MLP neurons of a small language model. Each row is named by its layer, matrix (up: input weights) and neuron, and shows model dimensions 128-255. Each number is 128 + 32 x the weight over its row's rms, rounded and kept within 0 to 255. Numbers have three digits each.
Before each neuron's rows, "fires on" lists the tokens most often at its 100 highest values on Wikipedia text that the model never trained on.

fires on: " and", " used", " of", "ight", "ed", " as"
L5.up366:093142099154108111136120195099114152175148133128107129065114128123122121140129165170088094109135122163137107131118167148179098151144153133132085144131117109169157132158189206145087144147158169138109077035166116203171148113107103121137074148070172178235106144104155115112159142099147119148148098066131096064131061109116132114132162146095116155139152103161153134103126133159103121101116

fires on: " the", " T", " ", " t", " Team"
L5.up162:171082152160184156085158156100133132139143085168088101112096139171126118076130110143097165143118147123136101122115162178065138132119143131130086138130136105143185090155104143170141144112065120113151162113196155193135066166112105137128136148104097110128141120131126146129106148150160128106136102182113135096105169102187204156154171142134166098080188109139132088117112129133116138044099

fires on: "in", "O", "ri", "u", "ber"
L5.up24:120103090144129149114080144075110105118111156152105178111200129132151126184124147114078114116135150152097170164090146136116130117089173190144141149066147105167171128123136153123139101092092092091160182125201155118157070144136109195125069177152146099146052142146128108147100134109089117126097179036161196106106113151179169096199143145122110197151101124169121126091147162130117144136144

fires on: "h", "or", " a", " and", "est", "ath"
L5.up297:097061104212188153126126130106157133090140155182134145151087109103100097131136124133147162111184121133130117164158109109142150143149062110098104108171128126051150109177102098099159167085096155097116146082111159115090118124150129161086099110131101143105142140174116126130144113126127137078058091107080134161120131150150117182137126145131177109140137157147145128114151142152174215085115

fires on: "ained", "e", "ot", "ost", "ad", "here"
L5.up304:142141157124082153093146115155118079160176118086128147072099133189141113180115149190157128108167133121202062117133137114088189143133120189148182160127131170121165156163181097103140135132130147110111146117149137121123105103128096130137144114131125108174047131166133112178175120163081172157104137119142099168185108112133124133124139211116134132127114134238136116098124104121094127140146

fires on: "ro", "iv", "x", "ic", "ect", "act"
L5.up64:096103108153124159120153148143099093097142090127103102095153080120094125143062147140090127186109130049148066121181085120148072129095079130058116083075113163139157088117098113115106118100126134143134142129201107057126150130068163079135067133128131137139155114105105127126157117150144146193138172142167163117110105129107120123099168115058169172092127092169126165121074143134103181106147

fires on: "it", "e", " worked", "el"
L5.up127:095141098109107147127116148138129094089152162114150151147168127138089197106139129169143116187152163127170097139148155145132116110079123129134096153104146124102108102177071157171141112143181137086133155131134085079116131133103168109109077157105075120164098103121111168106136095156125119150135125148094106080123151162161079094158089137113116108128089136165136050123174181157153046117128

fires on: "at", "art", "an", "ess", "n", "ag"
L5.up260:168136127127110158133071170115136109093125110069140148089137157160159078126138108098136132093167195109147087197098159159157200186153110135163121158114118130170162118160199150132093103113095123139170181119163041139057136133094115165163161176177137118159134138141085148143123090136147137147117160080090124150193125116126126130180113139107139147112147107155097161180156113118093166108106

fires on: "ly", "ed", "ely", "ing", "ady", "ous"
L5.up439:107147158110115219177112134154113163157097146105090116134128144133166110114122110112163074152101132135158115146083123189035122173161173235127152150102144184101100102159158154106073138122160115117089093094202148112070116187065110091099105158088101085169108181153107106118168112127146150134097070125149085121148098061121132101201073140159160112121123110219093119100122133176102148160104

fires on: "er", "ut", "ort", "anc", "j", "art"
L5.up238:167095155120140119113125121123165139128133062110100130108147146085169122170134134091118117118181157067141045135140117103125074144080062143080144136124157136160113091187132124083129094114113034167109183160091070111163128107110158120145120163159121158168144142121099146163114150167135162175127186067150114119087083082104206117127091170092149160130205112112116081127081111101140167031124

fires on: " \"", "ub", "ew"
L5.up146:155155100098162133106173104108158153146068157131114106125141100164101139147082107134138165106188107110111122191113103137099080126105107171148075119164075081153130109090089143185075130112091091176131095070110134157132173086124133143153155133134141171118084115104099105121140049067102189107135101169157107085092128116167100105141117171126138174141162117100087093157209153108080120112063

fires on: "u", "our", "i", "urr", "id", "epend"
L5.up89:160071117137081139112089149178096087149142094149125204105064122133160064162129159145131107196125120170102057138151172089108114159099059133142153068161091085131115162106109174117116148141099132173100186179157167167088102118139152134162121127127107083101130101154125092171120122096173127129152037149153113124122101185113123154170129185175126099089122156130121162140099166070115168128085